python train.py --n_layer=23 --d_model=256 --n_head=8 --n_kv_head=8 --head_dim=32 --d_mlp=704 --vocab_size=8192 --activation="swiglu" --norm="rmsnorm" --norm_place="pre" --norm_eps=1e-06 --positions="rope" --rope_base=10000.0 --rope_fraction=1.0 --qk_norm=false --attn_scale=0.177 --bias="none" --tie_embeddings=false --parallel_block=false --init="normal" --init_std_qkv=0.0391 --init_std_o=0.00577 --init_std_up=0.0391 --init_std_down=0.00348 --optimizer="adam_atan2" --lr=0.00106 --beta1=0.9 --beta2=0.95 --weight_decay=0.29 --lr_head=0.00366 --grad_clip=0.5 --warmup_steps=345 --schedule="wsd" --decay_fraction=0.418 --decay_shape="linear" --final_lr_fraction=0.0 --batch_tokens=[32768, 65536, 131072] --seq_len=1024 --doc_mask=false --z_loss=1e-05 --train_tokens=458300000 --steps=6977 --dataset="wikipedia_en"
MLP neurons of a small language model. Each row is named by its layer, matrix (gate and up: input weights; down: output weights) and neuron, and shows model dimensions 0-95. Each number is 200 + 20 x the weight over its row's rms, rounded and kept within 0 to 999. A neuron's up and down rows have the sign that makes its largest values positive.
Before each neuron's rows, "fires after" lists the tokens most often just before its 100 highest values on Wikipedia text that the model never trained on; "fires before" lists the tokens most often just after its 100 highest values on Wikipedia text that the model never trained on.

fires after: "\n\n"
fires before: "="
L11.gate63,174,202,180,217,197,217,222,214,192,193,204,227,202,231,213,239,202,181,209,240,226,210,206,195,197,201,186,212,163,222,200,171,212,220,175,192,210,198,226,195,192,196,185,238,211,236,209,186,197,192,178,202,196,202,243,207,194,208,177,197,220,198,186,198,209,209,161,201,182,182,188,238,206,210,238,158,198,211,191,209,219,226,222,207,199,215,199,187,184,161,204,203,166,196,215,201
L11.up63,167,220,192,196,198,222,192,189,207,223,174,233,191,220,196,206,166,178,166,252,204,208,197,193,199,204,189,205,177,217,176,191,220,203,217,198,212,204,193,184,174,193,228,214,223,238,194,200,200,211,193,208,195,188,197,198,194,203,223,179,239,188,180,198,191,194,200,207,177,200,206,218,199,204,242,158,179,198,192,190,193,198,243,200,181,229,186,176,204,172,202,209,192,205,240,219
L11.down63,208,194,216,195,217,182,183,200,227,217,217,202,184,202,187,197,200,183,183,207,191,203,197,180,198,203,184,185,211,168,199,189,212,247,235,185,212,168,186,203,193,188,157,185,178,212,215,193,221,190,198,177,185,152,171,201,185,193,219,207,199,194,189,210,198,209,200,205,188,194,196,204,207,202,221,217,179,204,192,184,177,201,221,188,233,206,185,214,180,183,203,210,191,201,169,191

fires after: "\n\n", ":"
fires before: "="
L13.gate661,192,229,191,231,215,233,198,210,179,216,187,212,200,216,201,217,193,198,197,205,205,201,206,173,209,216,185,179,193,218,200,215,204,221,201,191,215,223,197,173,174,214,163,204,195,228,236,201,235,215,200,173,205,190,219,210,192,211,208,246,204,210,213,203,207,185,206,214,166,190,205,207,190,196,236,196,156,212,209,171,181,210,183,223,184,218,199,181,196,199,199,232,210,197,189,192
L13.up661,203,200,192,221,228,212,200,186,173,240,203,217,185,200,186,189,213,202,188,192,189,206,210,181,219,233,194,199,201,197,177,228,207,178,241,176,198,218,227,179,178,199,207,191,170,229,214,207,223,215,201,149,226,212,215,207,191,238,199,237,211,202,199,196,220,182,194,202,170,198,198,193,204,197,206,201,178,216,189,227,174,207,174,216,190,207,215,196,176,205,208,207,192,194,192,199
L13.down661,179,197,199,216,206,184,192,208,199,186,191,198,195,206,190,201,192,208,191,211,220,198,214,186,233,210,211,194,245,217,205,216,223,202,198,210,206,176,210,198,194,193,142,193,198,189,216,221,204,209,213,171,180,193,191,240,209,196,205,218,208,216,199,172,205,190,196,225,176,205,182,230,189,225,208,207,186,219,175,176,216,218,203,214,200,207,189,187,176,217,216,227,198,198,138,202

fires after: "\n\n"
fires before: "="
L15.gate336,206,204,173,188,173,192,217,233,202,218,173,179,191,203,239,215,177,202,221,211,212,184,224,204,171,197,204,212,200,216,188,233,181,225,206,215,210,200,196,208,200,198,140,186,196,211,215,215,191,229,178,169,226,178,199,190,181,207,209,235,217,206,171,195,176,207,209,192,145,191,183,243,173,242,231,196,218,209,228,212,191,231,187,169,220,219,201,206,196,189,222,203,197,191,183,215
L15.up336,179,215,200,220,208,188,190,228,189,197,207,171,187,191,177,209,225,174,189,190,198,183,224,174,215,187,228,227,204,211,197,214,197,201,213,194,240,209,202,192,171,183,201,181,206,228,185,188,203,211,186,157,176,189,223,230,167,189,188,233,216,262,192,195,207,201,223,200,201,192,196,172,183,187,218,176,186,250,143,220,198,217,221,204,190,208,209,192,176,194,186,220,206,200,199,230
L15.down336,172,224,184,223,228,184,212,215,210,202,199,224,205,228,214,197,174,218,195,198,232,210,200,175,207,180,232,197,205,219,193,172,206,237,221,185,215,183,194,181,202,213,173,187,211,194,220,236,205,216,224,168,206,217,191,195,189,214,197,223,216,238,207,173,204,202,212,235,218,206,161,209,179,242,211,155,183,216,181,201,197,229,192,169,197,193,212,195,179,177,192,209,174,245,200,208

fires after: ".", ")", "$"
fires before: "=", "The"
L14.gate322,214,189,186,212,198,184,211,226,199,185,221,183,201,195,228,162,180,199,207,208,202,219,225,195,218,172,207,235,215,217,180,245,198,194,197,200,212,181,205,202,186,228,202,194,183,200,209,200,159,201,207,193,184,223,204,191,222,200,171,191,217,177,181,172,187,205,194,197,145,187,212,228,205,198,208,192,206,203,166,150,196,198,193,180,195,191,225,185,210,184,195,165,202,209,167,202
L14.up322,180,204,209,198,165,185,191,195,202,193,231,182,198,217,203,206,207,195,192,190,180,201,220,188,173,218,217,213,181,195,184,196,177,195,182,199,202,198,185,209,174,199,205,225,239,214,196,183,191,188,162,169,199,212,190,202,184,166,165,191,235,204,211,181,215,202,203,181,188,196,207,176,190,215,206,194,166,181,178,210,193,187,193,199,216,186,170,208,174,195,219,185,189,173,211,205
L14.down322,201,214,208,212,162,215,186,238,197,204,228,187,240,209,144,198,179,216,191,224,227,194,241,207,200,210,212,248,227,190,180,191,173,189,203,213,204,185,186,208,216,168,204,203,182,187,212,192,237,189,201,222,197,215,203,214,196,184,157,196,197,219,196,188,196,185,218,200,196,173,233,217,211,174,218,220,170,219,178,204,207,181,183,169,193,201,222,200,194,175,193,184,223,185,167,217

fires after: " |", "|", ")"
fires before: "|", "="
L14.gate266,226,208,185,188,188,162,175,213,182,166,178,208,222,244,226,198,246,214,209,174,210,180,201,234,208,177,201,223,227,220,192,219,189,219,188,228,220,201,157,205,171,192,234,224,209,197,221,219,163,183,245,209,208,198,191,202,200,186,165,222,198,234,216,208,215,205,210,180,187,222,188,181,171,207,184,192,230,182,212,187,244,208,160,182,191,216,214,201,201,163,197,164,217,182,178,177
L14.up266,210,197,175,209,190,228,186,225,195,201,230,173,208,199,177,183,207,193,190,225,224,221,219,228,199,192,230,237,194,213,224,224,195,205,159,219,193,167,182,203,195,180,213,212,189,231,204,189,190,166,197,207,191,185,185,173,180,223,186,189,220,183,171,219,221,195,244,209,209,162,203,179,182,255,191,196,202,190,232,199,238,208,199,158,196,216,242,217,205,206,179,175,177,189,203,204
L14.down266,223,214,177,221,199,185,176,203,201,167,180,183,211,224,211,191,192,212,224,193,236,190,247,255,192,178,213,197,243,253,164,205,183,189,227,215,187,197,179,241,185,204,192,187,202,205,217,193,169,164,222,204,214,194,166,206,204,222,207,196,198,221,222,202,200,208,213,210,193,203,196,201,177,167,179,209,217,215,236,207,226,211,157,217,188,201,190,185,232,151,184,173,207,173,226,177

fires after: "-", "|"
fires before: "-", "\n"
L14.gate413,176,151,218,208,194,213,221,218,185,178,204,151,223,218,199,225,215,170,200,219,240,149,179,214,204,184,182,216,210,214,228,178,196,209,195,221,170,206,174,194,213,202,193,205,218,206,204,188,231,188,208,212,193,160,184,187,219,180,174,217,180,165,220,192,211,201,222,197,189,175,186,223,194,214,189,196,226,207,171,200,166,206,187,164,246,165,241,212,179,246,193,197,216,190,181,224
L14.up413,204,211,211,207,187,211,255,220,222,178,192,135,200,186,201,217,209,202,176,205,234,190,196,204,197,215,185,211,187,198,186,232,227,208,191,226,192,163,191,173,231,214,172,197,234,207,207,178,227,231,187,162,213,172,194,208,251,210,193,201,200,220,200,183,192,208,184,198,193,215,209,202,211,170,199,189,229,223,175,213,168,185,189,173,227,183,216,176,192,198,196,187,199,203,192,191
L14.down413,215,192,211,204,178,218,223,200,211,211,209,208,196,157,225,224,201,206,217,202,226,200,166,204,227,189,182,220,187,203,164,204,215,193,184,260,208,198,227,230,185,218,193,185,204,212,235,183,217,201,200,230,185,191,207,214,224,198,190,191,221,234,238,200,225,177,183,200,190,182,215,188,189,215,170,192,219,192,199,210,158,185,173,201,186,230,164,179,204,207,207,175,218,191,195,180

fires after: "\n\n"
fires before: "="
L10.gate52,194,221,171,250,150,249,192,205,196,190,177,188,217,205,195,210,191,222,184,221,210,190,216,186,220,213,200,215,194,169,182,202,186,195,197,189,207,194,221,183,203,179,175,245,195,221,209,209,189,229,215,198,210,209,213,187,185,191,195,220,222,202,179,205,199,181,203,194,154,210,193,241,218,206,237,189,202,210,193,227,214,180,209,244,201,225,211,189,204,175,192,182,210,207,185,200
L10.up52,194,219,182,232,154,228,182,201,195,194,169,191,207,199,193,213,197,221,166,214,210,189,213,186,224,203,209,212,186,174,192,214,180,169,199,197,217,182,229,175,195,193,197,244,207,216,209,215,171,232,208,223,212,201,218,178,178,199,184,202,219,182,186,207,199,184,212,200,139,204,193,228,226,207,227,177,212,211,184,221,198,190,213,250,197,219,201,185,224,180,187,181,228,200,186,213
L10.down52,185,208,206,212,202,221,185,194,192,213,189,193,198,202,205,203,204,197,183,190,200,193,208,162,202,194,203,210,216,173,185,204,208,196,208,196,216,195,206,239,188,204,177,196,195,208,217,208,187,227,186,165,216,195,191,178,185,177,210,222,225,207,188,198,179,215,199,199,202,198,208,215,196,203,237,219,201,206,201,192,209,190,229,180,232,185,179,199,203,197,201,186,185,230,208,190

fires after: " (", "–", "=", "\n ", " |"
fires before: ")", "\n", "–", " |", ":"
L9.gate480,194,181,195,197,234,189,206,203,177,184,206,124,224,205,187,198,226,179,234,186,222,192,199,200,193,197,225,146,207,168,205,225,194,193,180,163,192,170,203,212,212,165,196,149,215,208,196,212,219,190,208,180,198,194,224,187,188,165,224,219,206,214,157,211,211,198,186,194,216,192,203,224,198,201,210,177,182,196,158,220,208,247,176,192,204,207,191,198,201,210,197,206,218,212,210,179
L9.up480,178,201,197,223,204,198,224,200,198,196,216,264,195,192,215,193,197,193,167,178,207,197,220,197,188,201,187,207,206,201,182,188,206,197,185,224,209,214,261,190,183,187,198,216,176,220,226,186,189,188,214,210,195,231,231,226,223,237,232,209,172,198,207,215,217,173,216,192,174,202,206,207,239,215,210,127,158,188,185,192,201,234,185,249,168,201,216,223,197,191,183,220,192,222,203,200
L9.down480,193,213,209,209,232,227,220,191,207,216,221,204,198,208,228,210,179,210,188,151,193,192,174,210,201,194,203,234,218,202,201,210,176,197,191,247,212,185,213,202,199,244,187,231,201,210,207,184,178,203,231,207,171,240,191,258,194,215,205,220,206,217,246,231,198,190,194,161,178,221,207,205,224,206,198,204,200,158,198,205,171,224,230,199,175,163,218,229,188,192,218,208,224,215,211,197

fires after: "=", " =", "-"
fires before: "\n", "\n\n", ":", "="
L10.gate61,202,184,206,215,166,182,186,211,195,191,207,203,198,220,202,165,188,228,214,205,204,211,200,199,191,169,202,221,176,169,166,186,214,195,196,226,203,165,203,207,215,194,173,255,180,183,216,190,148,192,213,169,194,197,186,189,184,213,217,187,211,201,196,203,206,199,215,189,188,200,174,221,181,185,221,213,174,206,169,221,195,201,191,243,202,189,200,198,171,202,193,183,255,214,203,195
L10.up61,198,177,187,227,180,209,193,200,192,193,205,215,202,182,190,208,219,232,193,214,195,199,231,213,191,180,195,200,211,166,180,234,199,207,194,227,184,172,194,202,205,212,216,205,171,188,181,196,195,176,214,195,226,215,157,197,178,175,217,177,223,188,194,212,195,181,225,171,180,181,195,248,201,195,190,177,197,213,191,220,201,193,188,216,223,222,209,210,161,237,211,165,214,216,147,211
L10.down61,200,183,219,206,171,188,193,213,223,190,214,232,204,205,188,177,190,215,187,209,177,183,215,214,193,172,187,212,184,157,176,220,163,191,216,218,194,186,211,172,173,217,167,236,200,199,210,208,167,199,184,199,196,196,206,171,210,197,198,224,208,185,198,196,198,221,204,219,204,211,181,233,200,194,185,218,191,195,187,192,211,197,199,212,220,163,190,221,186,224,180,186,223,222,183,192

fires after: ",", "19", " in", " 18", "|", " September"
fires before: ")", "–", ".", ",", "\n", " -"
L12.gate101,202,180,227,219,215,192,216,209,190,190,204,207,220,213,192,186,184,143,204,180,202,210,227,203,213,221,210,197,191,208,197,200,192,203,208,177,210,186,189,165,162,214,237,227,203,199,169,227,174,213,197,205,208,183,181,171,198,212,194,199,218,199,215,213,195,199,178,187,226,206,217,194,189,222,155,194,248,210,201,229,217,215,156,211,230,230,181,230,226,211,205,201,188,197,202,208
L12.up101,219,211,214,222,188,196,175,202,179,230,222,197,175,240,191,194,203,208,231,195,184,233,209,194,182,176,194,201,196,216,190,175,202,208,187,185,196,187,199,191,219,236,194,216,233,197,194,210,217,184,222,200,189,206,193,212,176,150,141,186,200,163,168,205,178,207,200,200,230,203,176,181,201,184,183,225,188,182,166,198,225,200,199,197,244,244,185,218,174,200,189,188,193,212,242,177
L12.down101,179,187,170,206,188,220,171,207,227,220,199,186,250,178,232,197,204,193,161,188,148,171,182,220,177,182,164,205,197,224,225,187,208,207,223,207,211,196,209,219,233,221,192,188,193,180,210,160,223,176,210,218,181,219,228,197,207,217,181,198,216,181,192,207,187,174,222,200,206,190,223,194,229,193,224,202,181,189,199,184,199,229,212,183,224,180,200,169,204,171,185,193,202,211,168,228

fires after: "-", "  "
fires before: "-", "\n"
L14.gate424,175,189,209,199,177,222,210,206,125,211,209,190,212,208,203,199,198,210,198,195,212,188,220,190,202,229,246,214,185,160,189,197,234,228,166,196,162,223,199,217,194,217,218,200,167,184,179,206,214,200,190,188,210,211,182,199,196,207,174,236,200,169,214,159,194,214,199,201,210,162,216,193,230,221,182,226,197,193,195,169,188,172,195,182,187,208,208,214,190,220,205,227,185,183,184,195
L14.up424,182,197,195,243,217,194,236,209,209,189,214,191,204,157,220,207,218,241,178,179,208,201,209,197,206,223,208,153,213,218,200,214,160,213,189,204,173,181,215,158,229,206,202,185,192,192,233,207,209,212,199,204,206,174,167,189,244,167,197,200,211,204,190,197,191,168,213,159,204,217,181,193,205,203,231,210,229,192,217,195,187,217,199,197,187,200,209,149,199,190,200,213,202,243,180,200
L14.down424,220,199,217,225,216,174,166,205,221,214,190,190,185,199,196,205,187,207,170,205,230,193,223,180,176,208,178,199,198,211,201,222,161,224,198,187,213,211,224,198,190,203,232,160,183,202,272,176,222,207,182,196,209,188,219,211,183,207,191,193,198,221,214,265,206,168,203,172,216,208,172,185,161,198,195,198,243,240,245,194,202,216,197,195,221,186,176,200,169,182,219,177,191,229,215,213

fires after: "|", " (", "19", ".", ","
fires before: " |", ")", "–", ".", "\n"
L20.gate511,229,181,203,159,188,128,244,185,186,172,201,207,175,178,221,168,200,202,194,190,214,188,194,224,213,188,216,209,179,201,213,213,203,226,191,190,194,190,193,228,200,196,215,211,229,206,215,156,188,186,199,149,180,205,195,180,192,181,214,256,200,207,157,186,187,191,226,224,200,206,183,200,172,201,168,190,193,216,205,196,196,214,224,193,247,199,211,214,208,208,236,207,195,186,186,181
L20.up511,196,168,207,157,195,193,170,195,212,190,197,186,217,162,192,216,224,176,201,204,212,228,210,218,192,184,193,225,202,217,213,184,200,221,200,162,183,194,211,205,167,200,199,205,184,182,188,197,169,194,197,223,172,238,179,198,185,202,231,188,187,214,190,196,181,180,219,205,208,214,196,186,171,197,190,180,219,239,181,176,222,174,193,215,218,196,207,190,193,160,237,179,185,212,205,219
L20.down511,198,185,173,233,186,207,188,192,222,196,206,191,168,219,203,201,183,193,193,169,198,224,158,222,222,188,199,204,217,171,208,192,242,204,233,196,229,207,195,181,208,203,213,202,202,179,198,184,184,198,197,196,210,204,213,310,172,188,178,165,205,201,194,218,217,171,203,216,192,183,186,218,199,204,204,173,211,174,214,173,202,213,204,186,149,186,203,220,179,246,191,179,183,186,222,203

fires after: " from", "18", " 18", "19", " ("
fires before: "–", " to", " and", ".", " until", " |"
L20.gate80,176,189,208,196,231,166,190,226,191,216,233,220,219,200,207,207,218,172,205,199,187,220,198,176,233,179,235,195,207,194,179,195,189,185,174,162,208,178,204,190,200,226,176,235,235,213,188,203,198,210,151,163,211,219,207,188,181,196,213,194,202,190,200,221,201,224,223,168,194,166,229,198,209,202,173,220,222,237,205,205,211,194,174,181,211,199,231,198,211,239,237,190,183,227,196,179
L20.up80,191,211,198,142,187,169,217,181,203,180,253,213,185,187,188,235,190,203,196,157,201,200,220,178,210,229,215,167,208,193,229,172,200,174,194,167,163,218,220,180,222,224,206,214,202,210,226,196,174,201,210,210,199,201,211,216,177,189,181,215,200,222,199,217,202,176,217,177,162,206,209,195,178,192,195,214,209,204,191,201,219,176,172,238,167,159,191,219,171,221,199,212,220,206,179,195
L20.down80,170,226,238,189,197,181,221,215,209,184,214,198,205,214,208,214,195,175,210,188,194,203,218,190,217,194,247,198,234,191,218,224,198,228,213,187,179,195,209,154,175,191,216,233,178,202,181,225,200,196,203,179,183,209,184,239,192,202,166,192,216,191,188,154,205,210,191,215,219,178,215,191,150,183,183,176,189,191,188,146,209,162,164,201,205,183,194,175,203,219,210,200,215,189,198,183

fires after: "-", "|"
fires before: "-", " |"
L13.gate93,193,167,175,182,199,192,199,197,180,199,212,208,230,198,205,204,225,221,201,199,226,196,210,222,205,197,255,215,220,199,200,191,208,200,197,178,188,223,186,210,178,171,242,246,182,204,205,203,178,206,239,202,195,201,215,184,207,223,188,236,206,186,191,219,188,238,191,193,232,221,168,199,160,222,211,179,195,204,180,171,201,223,175,224,198,199,195,160,217,221,191,208,198,180,204,206
L13.up93,248,225,180,180,196,228,198,188,203,211,213,233,202,224,160,218,218,230,184,192,162,201,219,201,196,172,201,166,213,220,202,236,216,174,212,207,187,183,194,172,175,189,211,235,237,195,208,209,199,196,189,195,198,209,194,214,220,224,201,214,220,201,200,195,197,199,196,237,249,203,202,175,198,181,204,210,223,183,218,213,201,213,204,214,211,206,224,171,206,198,194,200,166,178,202,185
L13.down93,202,199,212,186,191,215,193,200,219,208,153,174,184,171,180,224,182,211,217,199,188,177,168,218,202,203,195,228,217,212,219,196,216,203,211,184,224,191,146,220,197,195,252,194,201,210,185,192,195,173,193,197,161,203,230,194,223,208,207,168,208,246,182,209,185,206,223,202,178,190,226,207,222,205,170,215,180,204,207,213,206,193,224,185,243,199,204,211,219,188,171,218,224,203,186,217

fires after: "|", "-", ",", " January"
fires before: " |", ":", "\n", "–"
L10.gate399,195,182,215,205,244,216,192,197,210,213,237,191,194,181,186,178,194,185,203,186,199,218,205,216,182,213,212,209,203,195,183,193,215,151,187,231,207,202,198,187,239,205,222,181,198,211,199,193,178,178,236,219,206,220,223,182,207,182,193,172,213,190,217,208,156,217,229,213,210,194,217,199,176,207,178,187,200,182,152,176,215,202,245,171,201,200,189,227,217,194,198,218,200,214,186,187
L10.up399,204,185,254,154,240,187,204,222,193,197,237,204,188,168,198,225,197,219,174,219,192,191,228,201,189,184,203,197,176,222,215,172,204,163,187,198,191,188,214,245,222,183,198,205,182,210,211,219,181,190,205,242,195,206,185,189,201,206,212,211,178,211,211,210,223,187,198,205,181,193,191,183,183,204,207,242,234,223,251,213,209,226,196,236,179,183,214,205,200,188,174,178,179,183,174,197
L10.down399,201,192,241,203,223,204,208,226,211,213,229,219,167,194,208,175,194,190,222,205,177,182,195,188,196,182,219,193,240,182,211,200,208,201,178,238,216,203,223,186,196,207,222,195,194,187,183,211,208,213,200,245,218,170,204,167,196,214,201,200,181,168,196,219,170,180,202,182,217,187,221,204,194,177,192,249,218,183,238,209,193,232,231,230,206,185,178,218,197,198,207,174,209,183,204,213

fires after: "-", " ("
fires before: "-", " ft"
L20.gate166,172,191,201,195,211,190,175,176,182,192,190,182,205,175,220,229,212,198,196,206,242,207,181,210,232,204,223,238,221,226,211,209,202,197,218,194,221,174,190,244,192,230,190,203,212,193,177,188,167,197,217,181,171,187,179,152,205,168,207,195,199,207,188,152,190,217,211,193,206,198,210,197,166,186,206,189,229,183,182,163,186,189,176,199,205,195,205,222,197,193,176,242,213,178,204,227
L20.up166,217,196,224,194,204,188,168,153,191,196,232,218,184,216,200,199,196,246,200,193,218,187,166,220,193,235,235,220,230,200,216,223,191,196,200,214,199,222,229,208,168,165,281,202,181,201,231,191,201,204,213,175,199,194,199,200,210,210,191,201,199,171,228,214,207,189,189,204,234,187,226,220,149,152,212,197,215,185,220,164,167,209,205,201,230,190,211,207,186,221,186,206,209,199,227,241
L20.down166,193,178,170,227,198,186,193,181,193,206,203,200,212,201,209,202,205,204,209,210,182,194,231,185,235,188,235,225,202,184,217,228,177,203,222,236,193,233,180,213,232,195,232,226,241,229,228,185,202,207,194,235,220,198,170,242,218,234,182,194,200,228,182,223,194,200,195,190,220,198,226,202,210,185,203,197,199,249,223,219,209,210,209,206,183,194,191,176,214,211,192,199,212,212,210,202

fires after: "-"
fires before: "-"
L18.gate123,169,223,216,205,222,186,222,196,179,214,216,214,220,180,196,209,184,217,233,157,181,183,217,239,226,185,206,228,201,198,173,218,172,198,179,250,188,161,190,231,216,200,215,227,171,203,199,164,196,201,176,206,215,192,204,184,213,190,184,152,187,187,178,185,183,204,195,215,186,173,192,192,180,168,180,211,194,201,225,135,172,214,200,204,213,190,207,227,200,248,207,201,180,192,212,226
L18.up123,233,177,191,201,199,200,205,180,191,188,197,191,192,232,204,243,235,198,189,164,218,213,148,206,206,187,194,209,197,208,185,225,216,220,218,226,205,183,168,233,192,210,207,203,216,197,213,206,199,236,209,182,194,194,230,174,193,212,207,198,182,202,232,197,175,203,211,215,199,224,188,225,250,167,217,173,207,166,208,199,166,192,173,255,197,240,214,184,152,216,181,218,193,198,198,224
L18.down123,203,190,231,219,203,180,208,223,214,234,176,201,184,217,175,189,204,193,176,170,211,194,159,161,221,207,197,190,209,229,206,230,202,207,230,209,183,186,204,217,208,233,184,190,211,184,196,204,227,208,178,210,202,182,189,179,232,214,167,196,232,196,156,175,155,208,215,223,215,208,193,232,188,211,197,207,226,220,186,198,181,206,201,221,224,225,214,199,209,202,181,200,206,215,222,220

fires after: " 18", "18", "19", " 184", " 185"
fires before: "–", ")", ",", " –", "."
L13.gate641,196,192,211,185,186,210,199,220,195,169,203,209,198,161,199,246,230,187,250,194,195,205,206,228,193,222,198,221,214,215,178,208,214,185,232,198,220,184,200,209,192,213,160,194,226,173,208,217,190,241,195,259,199,211,230,214,185,198,206,190,192,199,211,220,203,208,157,184,201,152,205,173,220,175,181,216,244,187,191,195,211,192,201,204,198,154,205,216,240,182,226,195,183,218,249,203
L13.up641,200,198,186,213,190,203,170,216,204,183,208,179,206,173,174,178,221,205,173,158,216,193,207,215,201,170,187,165,214,185,190,180,192,216,213,197,151,179,218,199,223,208,228,190,205,211,183,210,179,226,219,207,204,182,184,159,191,213,202,192,219,203,154,221,187,199,205,201,193,208,190,173,200,123,163,202,205,198,196,187,211,185,218,155,228,187,186,217,197,225,236,197,195,205,192,197
L13.down641,199,174,214,177,181,165,173,215,211,178,197,197,219,213,192,198,196,196,204,214,180,182,196,181,198,162,207,199,201,176,201,201,196,183,201,192,240,200,198,228,203,188,219,198,200,199,189,201,208,190,231,204,200,192,204,199,184,194,201,176,169,183,222,199,191,205,150,169,189,178,220,198,184,202,174,221,255,160,177,219,196,238,218,208,207,201,194,219,252,207,189,207,175,210,200,188

fires after: " |", "=", " the", " •"
fires before: " |", "=", ":", " =", " of"
L13.gate29,168,188,234,233,225,161,192,186,200,205,202,170,198,182,197,171,207,201,191,190,221,171,189,180,183,207,212,186,193,165,223,202,195,213,196,210,202,202,205,219,191,241,207,186,201,191,189,230,196,174,190,214,204,225,207,192,217,200,184,187,213,191,164,176,190,171,214,159,170,169,144,237,228,217,203,183,183,186,199,199,212,198,208,197,262,184,254,222,200,208,220,227,188,217,191,227
L13.up29,177,194,192,210,227,240,185,205,185,200,235,222,197,222,211,192,191,194,185,228,203,220,185,211,164,209,199,202,190,160,209,226,195,231,181,216,198,247,196,206,180,204,225,188,224,182,219,209,196,212,208,208,167,187,167,204,207,213,202,214,195,205,214,214,228,168,213,200,170,144,184,197,192,221,177,183,196,197,183,213,196,191,232,191,209,190,210,189,200,211,224,198,175,197,203,211
L13.down29,192,191,195,198,196,218,168,197,171,209,205,197,227,266,204,208,209,211,191,223,201,180,175,183,198,180,155,222,191,164,223,223,205,228,166,210,191,247,177,205,218,213,234,197,226,166,173,202,216,197,220,218,222,201,192,211,218,253,209,223,206,180,256,206,182,160,196,172,188,184,198,212,191,228,192,196,220,196,192,216,221,209,208,211,200,178,201,202,195,221,223,188,220,186,190,181

fires after: " in", " 18", "18", "19", " In", " 15"
fires before: "–", ",", ".", ")", " and", " to"
L13.gate467,216,221,196,191,177,199,165,183,165,182,216,196,197,185,189,212,198,224,220,211,215,227,217,201,231,198,221,200,240,209,200,209,200,193,210,182,233,206,198,202,191,163,230,224,219,235,174,207,205,176,226,202,190,217,207,203,179,202,184,178,235,198,201,190,208,209,174,187,195,210,180,183,166,199,196,216,211,221,212,221,191,193,200,186,203,189,193,173,233,223,200,224,187,236,199,206
L13.up467,204,182,205,216,225,167,185,254,186,173,222,212,178,178,214,187,173,168,214,219,187,189,173,177,199,162,199,174,169,193,216,174,215,172,193,193,182,199,207,198,196,254,182,194,198,229,185,197,178,169,174,163,182,192,179,196,210,170,190,214,206,196,198,220,224,209,190,215,239,191,193,213,217,162,208,198,199,196,229,158,211,187,227,144,242,174,206,181,202,177,192,193,211,208,234,194
L13.down467,183,192,196,193,181,187,192,222,208,193,222,174,218,216,195,231,195,191,203,191,171,173,189,199,202,192,187,191,193,215,193,167,186,215,198,207,208,168,213,187,204,210,200,201,191,201,197,196,169,161,218,199,186,241,193,170,209,160,199,219,199,196,200,201,178,229,174,184,226,207,240,202,187,195,197,186,215,157,186,216,227,191,171,196,197,195,230,204,193,235,240,204,210,160,209,170

fires after: "|", "In", " In", "19", "\n\n"
fires before: ",", " |", "–", " he"
L13.gate369,175,214,203,181,194,205,172,207,186,206,213,225,199,190,215,177,200,196,221,168,168,185,179,190,229,189,207,210,230,198,167,205,210,165,195,173,212,191,206,196,218,177,182,202,194,199,168,201,147,185,208,204,158,219,213,195,233,172,208,208,209,202,193,203,192,223,165,207,206,188,236,176,180,216,198,229,250,219,236,186,187,208,181,195,177,170,213,239,210,175,213,213,225,180,224,181
L13.up369,196,203,224,216,190,202,212,192,191,201,221,195,213,190,205,187,202,198,186,232,212,176,194,191,201,175,214,193,216,186,159,145,178,213,164,209,190,174,195,199,211,200,232,230,191,195,203,201,211,178,210,182,195,173,196,198,204,184,192,181,185,189,203,228,219,216,215,187,199,175,211,171,225,196,152,220,208,182,224,210,202,194,164,199,194,190,244,175,169,198,158,224,227,195,189,198
L13.down369,203,209,212,228,168,209,193,205,184,221,248,211,240,222,186,181,181,245,215,219,161,194,216,172,206,221,178,210,200,204,169,209,184,206,181,195,199,223,233,228,198,202,201,175,203,209,178,182,160,229,196,184,167,221,184,167,206,180,188,193,217,211,202,180,195,189,184,185,209,200,211,203,202,177,210,205,203,191,208,213,231,230,220,198,181,199,221,190,207,177,214,198,206,213,173,202